MLP neurons of a small language model. Each row is named by its layer, matrix (gate and up: input weights) and neuron, and shows model dimensions 16-207. Each number is 500 + 40 x the weight over its row's rms, rounded and kept within 0 to 999. Numbers have three digits each. A neuron's up and down rows have the sign that makes its largest values positive.
Before each neuron's rows, "fires on" lists the tokens most often at its 100 highest values on Wikipedia text that the model never trained on.

fires on: "i", "ers", "es", "if", "ac", "er"
L6.gate132:533490445460589480437454533459497497469468496461512448533518478455515479507523508425559367533498516480516415542562372545517484485502540536457487509444469552526443511441495507428496572495419539505530483594532425503500531490521490531531562482542511512532523450553425490497470525443524534521439494498414520504479529480496496486524495578433496503473492565486567507485517497517470497527505548571566461476415476487491498575453535508507484463571504505499528500476498457457557523529469491497531444450474538532460562441526487471484519455536491473574487473549479496534460506581529465452
L6.up132:398528495522560515466484501492547550516510437428515453461519494368469453532501478495540500535523467486480480513478525484548526509442512456458521493464467541465493509407517451551509496474478449532527564541499515443482500557515510457460431556434514506441494481463519510471517497457515486520517498544464523519506508552477574550453483501462432540464560489474536484537559487584453449577575526478530517486505558470584485520558512540532557479418487415558503524490510497565450524579479452499521506558516484521552511509494491512450471414528483574483545498558538502516425521539445421510

fires on: "u", "mp", "er", "fec"
L3.gate338:451528514537573517511491499546475521392514460470494483490520538559577485582546513543473450458514504511536498549475502562480471519472568517488500496494486503555539446478523523476520466446514497500517545499518546548509555431437542531486476483462532460470503444573541474490490526545526521540524441437440494518545497479522486537494487501460486490532554580477504505518480461483488526507554515456523560515399494559534505502482524519481545508555548455535499400524569479547575500420498459446498478414457438509529505472488458453443638499452544496492511523497478612589446534487433515446
L3.up338:465506507468542531508545495499444573536507485496500505531499538427536520517473509561531505555409529557521534444534482432430469478507492431424506497511529464486522457439483437485442436442524451508517489525576458491470574413464538449544551529532500543448511591536462494501463446534525503469439479476493470564413452480427509538441505458533472464502544534480482516504496459445528601530476537532501553455519584492557430481482579603510491572517536552514461577535505462538463518520502503522457529481517534476491463511423525585547442514518524500472526539502551519464527430455479519500

fires on: "pres", "u", "on", "res", "et", "er"
L3.gate89:478536481539482543515438463519500535439548472506500421477445498486534590473535516516461427463474474525546479470474454510527529523452541476450446519474479587585534440450515536563523465508521487533523552468452539504544540472543498519471514549508456487510514464555548521471543460471582459500556487510463508542549548599453452538504500503457496516491448466552542455529557545520490551520498529521563509476482520491502499553446551498516497501491525441440562543424529440519530483533518587463562519476490486551577544429565474522555548521503485538536533472500440457512458551488447486466
L3.up89:504512491505597447521488479477450507444522556427556507543454515502472417530532539476512421512469484547499460501554518490455451489467512500513499471536595463540561542469528468505498489474481415489568580473447480559522482515569565468469546494590476468447481543472475479509580457485555446534453532433465558506424526506485486595499457551542536505511494574594439479507562521537476632476525467516516573533446467470545454467540555490532518515519474482475507587474555484507493511476479532516422514478520504498482531537515521525467508544522527551500485464603536441509462463490475455504

fires on: "int", "hy", "el", "n", "id"
L3.gate124:496546462444611443482501525553481511525531433490439529474579490550590491530486528454521413487514475467565475553523450462514538494465476557503459547471525474526519512517540508470456505529463539490481484485471555549435558471437504465419505552477541501511475508482481550442474463443566450495481438412495559391532509439573481540536482536486545522487515543568564495560443511588538511541483513518538473471487493488471483480528510431469538454552508497523437477568578490549486529513480556517456496479529463455464522468513540483451528490499436480512545497495495462502477510509451478524
L3.up124:467530493424495429552527478484508496537524514416457563460479494546509543515442524486508479543473453520434548526514451388514562419462454445496478537559478462544515499474540513511463454555526468521503477527504503525485532437506526483437600509548473443541496512514496584535499512571446447511482509465509545463487479465507412479538416546472495452504568557484508513521427538504518564557478469508483514511495444477410480444531445429505508456574443539549416504508492439519479500567488477482433559521521483544447478486500487477457519551466596436454522500498440440531547505482513426462

fires on: "ch", "i", "os", "er", "z"
L2.gate440:483567452553516508417502507467465513473492461462530411538559527445407449508518439504530382555507473481520511554460491448485531504505553556543509450552446568491505551428456594489416495484481469494525500452488455536488557495500510538484459491504489473571475544549440512489500490504549548555496487492509533486521497510438535546509452491492585475488454463505566516496529528516524500504519476508532541536471540484522473513534547465470480472504422523476432476550405524491520501485478526566479460502457536608482483470513428484505502412512472501491447438522516480514449562609551440556
L2.up440:486541559443538498476515547514563485515491490567506541478521508496484462432524489468467570510495562470493487570492491593492475453522534531525420530480503517567515490541507507508438520511503543518478519513594549519535506445583477509433474564493458528570509493461554526516466522476436482562502480529511474465506434508514556493395496511476492532467566513437516515550483512469482477507505504381510472512506527410592537473477497432474432593490454487494500433587540516523508553465581543521498513491509486509496416563499485475432538431500510541479525536473495466493485522525575507530

fires on: "tim", "nam", "oc", "am", "ers"
L2.gate23:516497516538484576489468523500507465481500502446482462463511529470449443557525536494540473520477491422496532504571494514519503559423524582404435477499436455581463463540441456498559479488456432449423460592470512477474466461452516447450463493488484499494561529412531528442545477449518495443551496456543499432554497507503470495518561507495514509525522530422579561564498453467426556492488523434494473459509515458430511523500524502497514537467519507537471517490572523521470541476528506527528484560518462485474532473526495465486521506486494501513469519502519533545538439520555493535
L2.up23:445480470494538569441492466434537493490556601513440534457540576487491534419556472464447516535542480519516473491469510454503515543478522464493532525445471467532533469529593436506507527519537513475520507514465572459511453518482570497488527461493444442479449488482541450454476502532431540492525526462545516469477458516540474504603565545487523516504468491473572534548504440487467467563583541387567515464543412483537504472528506477466490452511528439497486506492543528457456435491481465520527518446491509490480515505569569559486492488488539467465458566534535527501421469469560411569

fires on: "ro", "op", "up", "ub", "em", "ec"
L3.gate323:539571481605454582497499541545499573465517533517536548429471523474557522539518434498502494508480545545544486506509449531545472499501469613519479440525457542499555484485550504505557593487463448512491503516489497473564473462459494456475470496568431527524528435470525565456548476489512471442534474456488489467486505488506477536512550488438488479523547537518509530523480484381511476481412523473500513533458442514560508547518458535450528551512554514514543499540513399499418501469567499467541438530465430543495473443525551425473501511496470485499455477500482518579424494503490503501
L3.up323:438475557487594455554446501516480488528533544568513496546518463565448518490546524556526466494534526492507486488526490509492507466502481471552459507497465503430463518548508521444503464500553545450429512521536456495450469515486520501508566475529529578538448437489494528546498564469575510510512497518479529473455565501607518504508418558502473501463525532526581516532524498418440480499532529554550413505509466504668514516565517464515472447504539533474515481418446534538484507523496553518550510448526564481484539535439478526572538553494538479511516510562561492473456497509498447458

fires on: "adi", "e", "elev", "ic"
L3.gate178:451569561570560481458435535530540523436532529446522508493530491389523492566468535554500471476509526526549502483488506488460513522464497484464442542495434515526490442487435481556446494476445435522483474487494495441485520427518535477457544423456526462515526484540457474517490459483508508471509490473460477452473550535474441496541505497446560453536491487486472590544557484560485500468516444471575558499538428499531524505503504572462443536451512456435484521457612434566524483536469514514454470515452472556389490434456476483553522470526500533561465523509536535582514432458408547486
L3.up178:441402491511471474467469428510590474532552504482537496471404510500516493514409476444470588525527523543472530488494463438541495429493464567470524534533458496513517530505463486554555461556508423474443457471398444497546520461542490464473436448543494461522547496504489546524404549486486492476454551517497522472495467491460462566485467543525483458485496502449486526564467551472489480517461471473488583498507430501512600491436455562491546531495457524487550483555466427485527498541443449459434478507508525542436506503509544463486470547526523499505550477455447531510526472463477475495

fires on: "ber", "ev", "Rober", "ar", "par", "ur"
L3.gate165:461526525489468579431479440459522515444471521506537504482457638471527502505501512405467456486531467483494581503495531427483487442490520468491499454397441536489510490484472492492423489471517460496469453511478476530568474479481510504469456515535511505531490607524445526494422550466519526492438529508449542473469432504480479508589529466564506448483542516571506550472528537591491456595509598460444500535529510517485551496534522499476489476500487455507507471495491532476523508449525446515441472479516521433548486541503493516509455450485472550463566470503425446538528525501568436581
L3.up165:443504541500440462501512511497432429468576466491514528475504539490457416457513526483412497532533448515527584499446448444535475491506580551508523478471498489423549403512528442523496504457455457523485537474516564446448546525492475513526527456545520442524493530497436516498489515481471516442494511482509509508455551514411491512545541448481477401508521463520491518553470474516532553505531487511556538560500491478456480473535541533479515516581512447453429509463563509506536565487565497481471477411593515512504444434495484463529454485502444531487470507517536528509455494570515417520

fires on: "in", "en", "or", "ph", "o", "son"
L2.gate123:413502478504531525528493480494594471528506406520521473463461504487451435558538518529542461558520516457485581553453531464469524518549512525526486507511498453535521511561494504533475505549484421494482505558485498525538475486465507518485565454554598458486487473501499570495431469532601462487446512473446518469500500519548457561524458528520548507502456574454471535533481438511457456481498559533562491509489536516467483500443514505484522452513526535484510452456532385527529548511446480502529467581494474495565551469429406419562589464496520526567419527511505513541518486567483491519
L2.up123:484524477515468486472533583505542552508574462493567479461564535521488466408514450450468517535489426525558541493522478533551500596569606531458545512500523461492567516501456534511439506458516465456548526401530498447491470496500495477526507550469532496448536443535463527438584498452497506517496472485512519484462503475515580508550531551516495513551442502553548473502552526487485536559457496573527604520456471467451426542576515514511538511504503501528529513494524424544483444458541536533525517492457553487519495521456508510448496489533485471465461560584505518521516570552532428553

fires on: "ain", "ording ", "on", "Moun", "oun", "order "
L2.gate111:487564437428543541508400435431449514478498512561480420552524614462543492468509467434547456540532445464513494526526465541560490459471528531444477510469558512468514522482503522490488548506502478560531515464543527496510421433471540510499507445591424525547425563500516505507469525431564512505518457417499476455528559463515487504479490446458538421468462486479466533543477506480471469524509512547507517506446441540496476478499545556480518462512490445412482528486445534529509553545484492501470482453447553513527533403521465489488537516500491539512519554445510498507560457477444490491
L2.up111:400500532492468517506466502465468589473496456547501369544530496469559476495553514449480478565479432529525519487535460536469425514486491536486434533455536477514513453544511459540497501480472494462443572453491516529501542450512572441523529473492488452555498456563504536479527547511438503428526523465452463470546484444432504548516434551519534453467449517498454504512453489485402516489596522521504473528435504552473473493441554508474472455495498471430486519496525402507486469517490534479452481503507522440496516521511473502509468457468523555467514495506537536531546465516534427509

fires on: "Ch", "um", "am", "ch", "-", "iz"
L6.gate23:451542465517553501470512528544518514452514484436503483472476546493513518448463509535488529524466441468491500485538466497519518495556415616507519473515526498479593463474541551422482418487512619478516471518543498506500508505527565509524538490481440453445480504549389468539537482482468499513501477585502490540463575554498547550458541494535512513452522515534601497473496503504545431537513535548443520527461459490509491484521466425525503544534544489479537504477501609561480444577472468511587525453535522499504491533566404477539498503467499554459598464534443458586532530453533465476
L6.up23:473463458520492505498444490457483543493560514474517494509418495499536566570440439504568483517500588577515481505489463539454513492510542507513418426524585528480452575533578482503523568496566442496494483535529511551475480526452475523465491518535526474478593494418464532489573457507447445554502514535517448522550513480465470564443563583463501524488502471488500515520468485515494497539527552467516538483428519442494490500584531466455495474500463501534423495473476473504458387530519479504525452525454469496542534548511457554536535511394524562484512557447463452525516549526509493420

fires on: "An", "mil", "min"
L2.gate163:515481581540575577482507523495460490531518427486510470475429483453445421533435547493581538488484514527533525491502549544466507505426527424467477553472471452493396466442482491514483547555486516488528557485449545485579445538544503466508460499525475465443503535448474486474510487472529470458458459458499544512589513509376453531472542525572544468486520468501514466525494538506507512473501535395498535529504460552481532525483507511535519481588447510493472530544502476510484501485510528497437508500409569508528498487459466465535500453446438525529474488485485436555441549453499607520
L2.up163:491475498475541469500504459482485423459542480543601444456533506543452472484479503541541399476483486506476504487463527479462522459451523479496496433582495487597557448508468445515430457496425486456550526537509534477567514482471466537485490475437530511471543478509499488431468504488558514471498507479440485485533498554482588493583488555471478475521468482526569473528508554543536471521514499596444485482459420482451540473478487488485510561446584529545476485470506455503490506492521503524591495497566479427469590538472450545530505496454493483488466452473501518522460563445515529458

fires on: "x", "i"
L2.gate233:452453506510446566542508556532502513509499542461559579477487517522434552504531500543508556460512476563498529463515459461484547526527493558522473487465503496480474532493517550467504483409482504500485417455462502535519465524474515534459484518490556497561514546485439501497476517481546471538499490493541527480515472490488577482494489461478545445611516508513581501518548404445433440489558513543569485490501477477470541513485523487473459496511507394499529457553477520477479450464425479557458483541539537453508565515606487457552485447525484508496427486456480476577494505522524480439
L2.up233:458488509598491536562512558499434503446504436469409518501442510490535479403522481556530506458529481465457465539493487543523473504430540554490480466470514517505487518587447515518548480547552524504485570455510479475502484429457639581449437479494504503520482554505479489500508462479555505523401483468470491582516525533508511535529484505515523542453429515509546523592472505557428502457533530503491511541470533483493405571510482485521469494456499415477479474520485398515508516546554520459497466457442494572468478579525503463522508470476578493465464566474464516473512524525470464526

fires on: "it", "US", "ic", "ce", "ish", "out "
L2.gate375:560424498511481508538497493486575551505572570529510504462522446433490481514557536502499508564477465531578397513554493540442536504479522513496483588442444507494498545454464546483511446491480519439458482554497461521514440411538485591448561474520553525537493543457460550488515463457485538508468512476545599452485501460469487540528559543523545472487516481495437501552573470543400487551482552532533539551576459526563486516479487449487468455493480524454508509520486493534373433499462475542531488546493488484507534439551514583479527456521551516524544506557533464532449506477499426508
L2.up375:467539561563474503522434510473438494461546566476509472523463482502568524482394551515558552418496515458529506458455477535509507547409511535407515415574513543591527549480527500511521608540508519493512485482542495532468468464519504467476502499463601422557499469477472505538509457476520504442508489472497499536475479481408542485481525478483511456514456466518502518472525506550459578535432521492531493463540562517518510471452499529552509501439441465458491567466511501490478459513510454491507449523423495457487496424528524475496487514424475465515487539459491497494500525430489516432

fires on: "Ch", "a", "ch", "j", "th", "ich"
L6.gate206:510511479546495518506496490556488479480488477429409479484466499495500520460510527499559500513479473485548505554539447498511507462515502474447480476536492518570447579530474555482495434573538551404510452564523544497485529535521448465442534544479451472538543459553504432409495480497528526551455410551547485497489511517469537491463502519455521513539567536569518410462547482548470445529504517528437514499451430506455445563450497475494503490521449512476453480450498492491521457466444556464553509474454480436506578468540463494481487516467475498486631532520383494544536525561501554519
L6.up206:431502525516445438477509555500594505551537468457568496454551481524512553500521468529487460466513470547547527524484521519477558560547522496565479550507519480512485467547551482506521491496536540517563485496536589507530484474440498486500547485420497478490512477462554504501517537473492484503498545494552445511519433531489450544535419466563513454499444428489557519508521516529401550568576545468559472506494486498427568471540437449460476435539494486515469482524442430549505503510463545525496487445481515453553504469584435485460592508503482485475515558526451503572507421484594473469

fires on: "hel", "re", "ar", "ev", "el", "such "
L3.gate389:472505470503558467515511476451500484540479433496528505565427475528444544488544470507580541538494544465481505615549475439493547551501441515517519401480422464505511500596430467517452451493459459527453493475542521461505466527452474497457515531571531455494490521484468515517472491472481552464538480514527499467523521525468450520451502500500552473515554599546510497587520509491436499542537560523457525484537480469453490558513489493518501481511481509501497507486359526512475515557458445509462472474502423480549532594548552575472499480451426478476521542478484492508503572479525543580
L3.up389:476597581526467457520523543480514464483528474462542503486455508508498508497540571570485535477516512498470471499455485498523482520499530494477499429527504474515518472549495438494549548498469559569542477467467471527586486518507461553480466559538488456473585392508462521523502481506428483451416471465493528462429529538467495545565514544498464478467470507533564478470460481552474469537493438529466541558524575464428534527535482516492461403455435448532387576461430517563515532527543430460570527455523449497505473494509503484476490513499510492532588597528484526530546555467492530485

fires on: "in", "Japan", "u", "ai"
L3.gate166:571457411489463484522492453476514527560515512478458470485531538529545482490440461486505530479514481513531512537497496470540517557489534540470355530550440481495482468485564512436464535540473479522512533473573568596561510461535565456505512472498494483432475451468555453499406467452519524458434596548540485473495457548497512420519505392416532479561512454500482489513510494485447456485608543546498482476523518462476532538441507542478530442488513519548446568531563530381506510500493516526473442516494519494459488524554509486511549533449557427536483579485468493533472473478444470520
L3.up166:486471507470448535446525479471447548530472516488466556468432537527479470478485483457513473435530519507524506531471544505547490508500558575485434526445419439516495490521547452418572562469485448488564524499550526497603474481485481519534495474455480497498448497579449497498478462384571559471469567513492502487501500588502482451487493462442533443465516540548507541466461522529488430498532533525479487537458449464481531484489421505471555518495536512565456546476524495422509491459607504464467478547521464493449520501591532562503529498498503429525454521504380462524422524458540465483

fires on: "C", "rele", "Rel", "os", "em"
L6.gate9:482478488501550546502475461533399550470519454520491506473579528522524556568523478562508513512430487488537541485445549552424516485441460493503453558520506471469465470479472454484462451499552549562414516427526543480521565492480515589541473500476539413530540534449507540499584432510445544491514496498482506465475577503452540525479486476453514510471489513507545502494507541439515559514483546470489559411505565554573451528412512461472452502512558520529496510535459523474458491449583471505415487471517455441529460509484501484476487553514483454470524470495499545542581542549483506506
L6.up9:540493477436497456553464472482563485481487491433476508537506538413537430505657488543497541471495489465471499517480462488534506481524435501569477544462517551531485484476514497470487492550460581541500518520565479465498533496497506463463488533521510498457447457466441498534574541473531515489450503599490472531469538504553474540486501466454372541475487567417520511549518502482499475511454412466503493468477475521417449538506485488476560580486440488532522520578478528507501532507552456459552472418472401485495510470513465434563535477502490494460625572491536514492539501460474449482

fires on: "im", "em", "n"
L3.gate22:594533535590458527538468591540502532455555444520537520493496479423517484606507577601418522501538437426583511505534456521480497507483566491523478467462554535506492440554506470561465482500546474475457545450517489485508467464485549546495459452521482491560517510495448537493526478523521501428457447401503552523476467465497451524530496580494540490477479450504493574478534544451478562535516509589525514419547501524503491544470540508496497509528549452578455508493463498511463489499473519478521447505429506520482488492429512456513530470439414541488470483478535532573431491512444543495
L3.up22:447459444522571507539488564457466477473451452515588471501542555467439527559485514561489460432529526499496565475419493482507497438509504441532511523566492554500518484489431517494473517489511454519454486593500465501507508474502519394433442545478501534511511531478546446513475518607499491459452464467420512566503494531551567555522482459516538560504492512567520474448558404433585489467553495471516451550511451520550477517504523570494487464470485580503508482504522592562459490581441505514524505541519518494551449551497508540575457476520508478500493511576481495495461496499467455412

fires on: "ac", "ep", "ad", "il", "ation ", "o"
L2.gate423:565514517422548448497477448447457516457521583443523477545563485521491478510518478500549494481457484567421500549516501554460505522488536595531455411535520496525463528505497526494521494530449428470545431484565580564541517491483475504526579490511497523480517575502455511538518503542505530469559522519505465546561455510426527499523470460509570477484462530463485513492543510474460459500481532505483513543456471525430500503558488564506519455462567546527483511535450559536479514527496483527456466477475536515552573540509404503552517512485546495441507603476456497497554497500544517491
L2.up423:516535449529501516436523489479438530498528466533522457526470501483530472526528430502493479437551480517515462428510481483499476447446461524479524522517603571424464547461540507427449590433560466498490496459537490552453481517460542519498461483559483488417405477503438523402554529517530537488497483524362412502529448476565495472504499422556506500503471579532525554474506428498510436556517555463473480512492441550485424500574464483512494566493557495527576497542568513522474500481549451539464476474522517527492489539490494466544508509485471507553544533497500447506454461500506571476

fires on: "th", "ob", "om", "ar", "ic"
L3.gate379:592546492463538537498506559513500477484459416493512506540481557570545490562532582502538552447468510549577545536529485559501556453444546557463511493430491501538416503480472455512457477525479491464488479458539522521449472527481468521514457509523531518459485528467474477453511487543536472455481463533450488480503480464530469521499543541498490474519506620523538628486479471506461539565538571554440486421482455486475496545503605491523563501528465520526513504526511490538485503419452515518519500424490498415591525447424446484476458440471453565477511481465530515475418517500512561535
L3.up379:504449498501517452518526576496529604445490527527514419530478492520517531567447499475516475462470533495488508461412503476549475436502551522482511465552519524527501406444507435509534541540514460526514549499529514536507507531519446552488464549437518538517448450516508496445501475509533415537487440538512470532500479471558447480532560467427540498465546527467474536432488453580494434458561569562532476530469489505521521532594539522510561511590529534505545507541502476462514462516493564519503522491450514482542571438478525442551491526473510561484557461453457607534449387459554480487

fires on: "x", "ot", "ic"
L3.gate415:597474540543518460566494509505387469499505481527449549499439465486539511524477539470539531458572448430428536480507418482535524438471429561554440494489472482531468400503428524436503550506425535525517520516526579504496450466474463524427477493520511539487470548416485536506524468451478460510442482491499512459493550517497490502519470437504535514481564488491505555505508452432502508527517559538501526543417455514461484481482543465538453458525478475444508440583475465429411526451470562498442526477516545546508516515592473447493452500510473587487512495488506432502471510568492475443
L3.up415:460500502524444494508547487538498539501494472534497468481494451542555515528550477493528443534467492524500515433476498474539483508530402562597434522462512494513517542485502539520591509458482579481503517460522467496528530508414480575492430511454557454564529544504440503542516424454538484523550569483551552514512552510550511574463498407433539503496512547498514498414462553437428437501532503537553549483498494476540503502498523504519534496576570515469526499479453451469485482586530501500470477540514477566513491492520443461531525461530482538575498497473452547531452459502450493512

fires on: "em", "pro", "Rel", "det", "D", "ind"
L6.gate124:487468433454545573437469524544483511434466474454498472521477501509536548534507470566444466439477470516518573528480518528495478530413444458565449510463400479508542520565549505521506420500498529494492559448444512518590562491462538535490498525511464507522519529455519461529514458504527527490449443469509442514536396527491483526616515453510549444485585413499531497587574492444533522507525516486494494495553485550482497515487605513506494494467544508406433478490440525457527504395491520570500469489469497481527497532481474513519499469459454466437491496570510440522468453518473454485
L6.up124:427501455470551477513479535606577440453526490474559490480471487523524496507569496540495544458506585450552479520470510461565472500518416478475543544479473550507479542496496501524490459490500460420545566524527545570535500488495522544501490511515484477565527479537579499491477520539549447461475475517506496599449515508476479431517507474516518505472549497504631503556461482439535532485572485527471469516548447541457472536550558461471512433485439564477552482479537514576496495476534418473585486503465499470541551492491488495571550449511435528471503488509522536538488511447512478445

fires on: "u", "enc", "in", "on", "i", "ve"
L3.gate136:511537507507523485514455469510485537462475533428447444577547503581527492575478489506511463456474500473568482525481512572494481449536493530542421512462573552513504511528613524504414480463474497470488462503550495512523522549488476459427518457472461514439471526451463494461497443471566501526441491562477482499501492466441540502537520486472553501555482518471532507514542512417479537550606534523516530484503514519510476546442554562518560469512586527455448518495544451505536530454488469489535439483466505475519589498485406453485549442543511518529559483454415426589513454493442473538
L3.up136:471499495546505521530462514436511481498495525489450453542491499548574519470485478439555471466491545482541476490458527545544493474542494550520572517468625510531543517508579464520463527434518502518520492596613486481486505546512443516493462444455434495463479454480470517518543483481605510568511574516505491485475482456497527474479515456459474572468448529453507462494530525456521501484596471569472553476510541526534460466516449499542535460462536549504499480553535494440518503489517457392480487510442516487485524550509465486495484466520476538460593510462481390465541464486480427537

fires on: "f", "h", "adi", "a", "'", "en"
L6.gate290:487591532475521480477472486484535583470473518537447541485456482468522570505474532509535568448514509463416522541495540544504502525586528515496454552423459495478451531515497587470539518539496500510518503579405557497565512492553573448493482515535514488412450483573497525483445473465549476555536480541485545518508481522483505488500528495507470526509517384440500509562528551503517385478463505481464578511496507535488491563504497533586459463564531489429568536484502448510585506503468540514501487493486524519495532536516535428524536503580491450562515498484559493532506458493533505447
L6.up290:487510468487515503436468473399496425514457525492556506479533560547484494512485424524511581495400434478471503420542510417496505519489481520545541499453520524482524597509505481527430529498577450452481500470523506459542512580447475544490484507534536546520456501517576473448525530531397497413545424570513483585539519545509493419471491496517492461436433516513485508549525464495500488437517490492522493420518535544475485454498563474508553470459493488504539519513498534454468504432581522557493456467526481512513478533531542498533515519523465475492478467374523517480514504482505467545

fires on: "min", "Min", "Rep"
L3.gate399:505424560464611498473473536535503489530487549418532520512484493502494517577413504459541487478449496546526563555425570477474493459369511487386414518553488509457501493488539477475502479529457537488546492520470466520525528531465492468556508482500567454455455444472495425475406486479482435487532541481525549482547516535441493576518453488489489429551488477486467435452491464560513531489524517465525472425503452450518521531508469545476513518511543541477494517483480528423493493553485456524504481511453517557510556456466406468526513555472532489548478398493436506543468413503456498481
L3.up399:486493549499598484527502567424514450598521488485546514507542481432543515520496483457537476502466492526536502570430569578497549501495510434422470522465469464480476489580520473449495527453498551531512503605546549397458498523474529444516488483453544490432434498526541477478476535409545573517522477513440603514517494571459510471517496493503528489529456503504518418485478518547519536539517520513533524503507460521486486552541450514501524371514463514527472508517531556502444448551488462545502470489480555507473578540530433475556557479487504557475511473524433520500491438574451506469

fires on: "int", "ess", "ish", "id", "ous", "eng"
L3.gate26:531557437454519563512433418589423495499512488477403518510511481448545484523489531476489416511419460496503462558484484477465473508508417544487469517450435513517487469578556526461443475596547535517486461458446555566561515486498563524429532501480520537478560494498457507445484507503443494515524436476491456512517530523497450496502503533439574478514537484483503484578472533463442514564519554467538431441425520497471481505535515507565474510515556535554497458562531465497522535469456556506522420458550439504475505482505461526518501487497482523548525498422459472525518554487482536528
L3.up26:499497488466506546541471404532478478514511466499431481499503476461485462451516524461457453565443482454479451494465500504485458507566397505450560514516506526539494475557501514475508492549589493498481477464444517526494505499545509532495475448506544532497574438486487529494503576511471538547510504423487463545492519515537488455498470562432498517414486520466485435525466543506451565529552522485521477492451573467444479465578469459577451502455523542576520458549527474480485468426459517355509479479517481473458465516492484508494458513472458570483505489435459463424551519500515515537

fires on: "de", "oc", "ti"
L3.gate190:484532460503477516523385479494485452441520515374471520507506508498491494529485474416417522540524487564507584539509477453443469502486493525509467480564474526570483433531528515491502438451432585505523418458477539476478489449443543489501567517531447538507445579431451541516509493515497473538508467486549447439488465497509459485552563459430540495539504472456430545561530489510475458565496582462535544547512414563458505506453517514539487505548529489465503478488492492474506560476453475538529419470480476500504510486552548412511528374535481504483476501501452436567515473469479537464
L3.up190:482546550539490558518465512490526516455528530470523514476547394455516483456482500516390494514526557543491531484504470491492422575451526576469525505579529535543515414453478491538575473448495554438467440526519533483461561445467460549511538463532456505481450528410430537504568483518492518513505535521607465425447459503526509521525546507424495503454489511479458511500451481561466476511471529473488497501517538518516536475494460459470543523484525529456512419487454437530463503555422480428554488483469517476543474486475533440553497451502469540435446489522451476500533449479555542455

fires on: "-", "t", "pl", "in", "mil", "ph"
L6.gate32:482547538556436526509514378539556533462451475466478486559525475428490417466528451486521475571511516463541523504502544523438512454493513544558508509440550499511489508493474480499457430541496447470548488498435465485524526489508540470444480489536467439433429541554448447454426565539502479559573552511403524519482509504470462522494522512469542443489495477490485517470494493466489530482488573541489545510435449550483514471530504516532563534488447529489495536561426534581500502433450515480505520507555542517522508447532395491568483511526485508552476494544508480491521447489494589561
L6.up32:482485529531477514524494529514501473516541459497545443428500515476497561506552533553581500590527497545470523520483450455536500541503526465437509475553557503538535472487498549505538592453557442517442511590515567488534422476500578469538497503508485492495568541524480553393543489497490445477516448479575508522407522525518514471454515514494501458534540449510495500486501525420452548545499504538644568457552540476522440526507504433490534516515528460468462518563501485478512386455446532501522467582478516465552506545418552531535481480539484487531512531539485457504516507477416516565

fires on: "ter", "av", "el", "j"
L3.gate398:483566555497498548509489492479552503502536458536478515470473544543494555479445553454470509587537513582481462540599510526495477544561498487529407450453513535492513496587549570547569410499568501457517532476475450522512489552620547445478471526497472565474541559538548546543409520487474480561508512515536493475470576463535450501519560545490515460488540480479484481564480531523426498513497574488451517501471518573435559571508511503482534536504529509468497491468474562524559593524478389483468510547527469509516519537577516461571531588500542502539511497495467546510492486487519508508
L3.up398:534474601434570511521518497497526537481535523480517553406498456534428570528522516512507477429476548502538490542537453570458528560522424523487503522490517533480427464522496467547508484413434479465520467473418501513473443497518459479483514513534539521441502562482478502477508504453483455520480477486467446465520501531340474566531557521537506519535535494507482484486495485502471460536502509557414541461478583447529499566480527505517512471520470493469453532495426463516555494561424473486509516473470522551507502500607498515488431480480524490446534559575467489515538448468537615450

fires on: "o", "es", "ad", "p", "if"
L3.gate267:469545503444485459480506501497445523454513487563501455503449517496488518524476499444560479454491511521593405513528474508486496564494505477512494453513542494540520492534486450491544493531458500452482429491500553454489517465520575484494524507465540471417538569543524469448460433508461517530477477486527486462494457531463539499506542522503521549524541576522441454559594528418436429466560574509471500529498510471443428581509516503481521416474502536504461565465560445489528430565532526517487470455524470434504480432517442523500500491504502432551556531534580438496535487565544543591
L3.up267:516498478477528529541495475448523523468510448483561522554447486469598467500550467502498542467503495550524481491508382501543537476444499518564530540495616516443485499517527491460520493475503523394494539505588459488439494474474539513520486509519497530445455498587414476461521501476482530493538404450421526443429445506546519469412496515503506501484498511510497533556579529512552508527551527473490552574531506509513457524521542567508493534576447457449548508531447487516485481442553518494590472472540489493581490565501469537473448511416457525499471535452541493508489459514448500565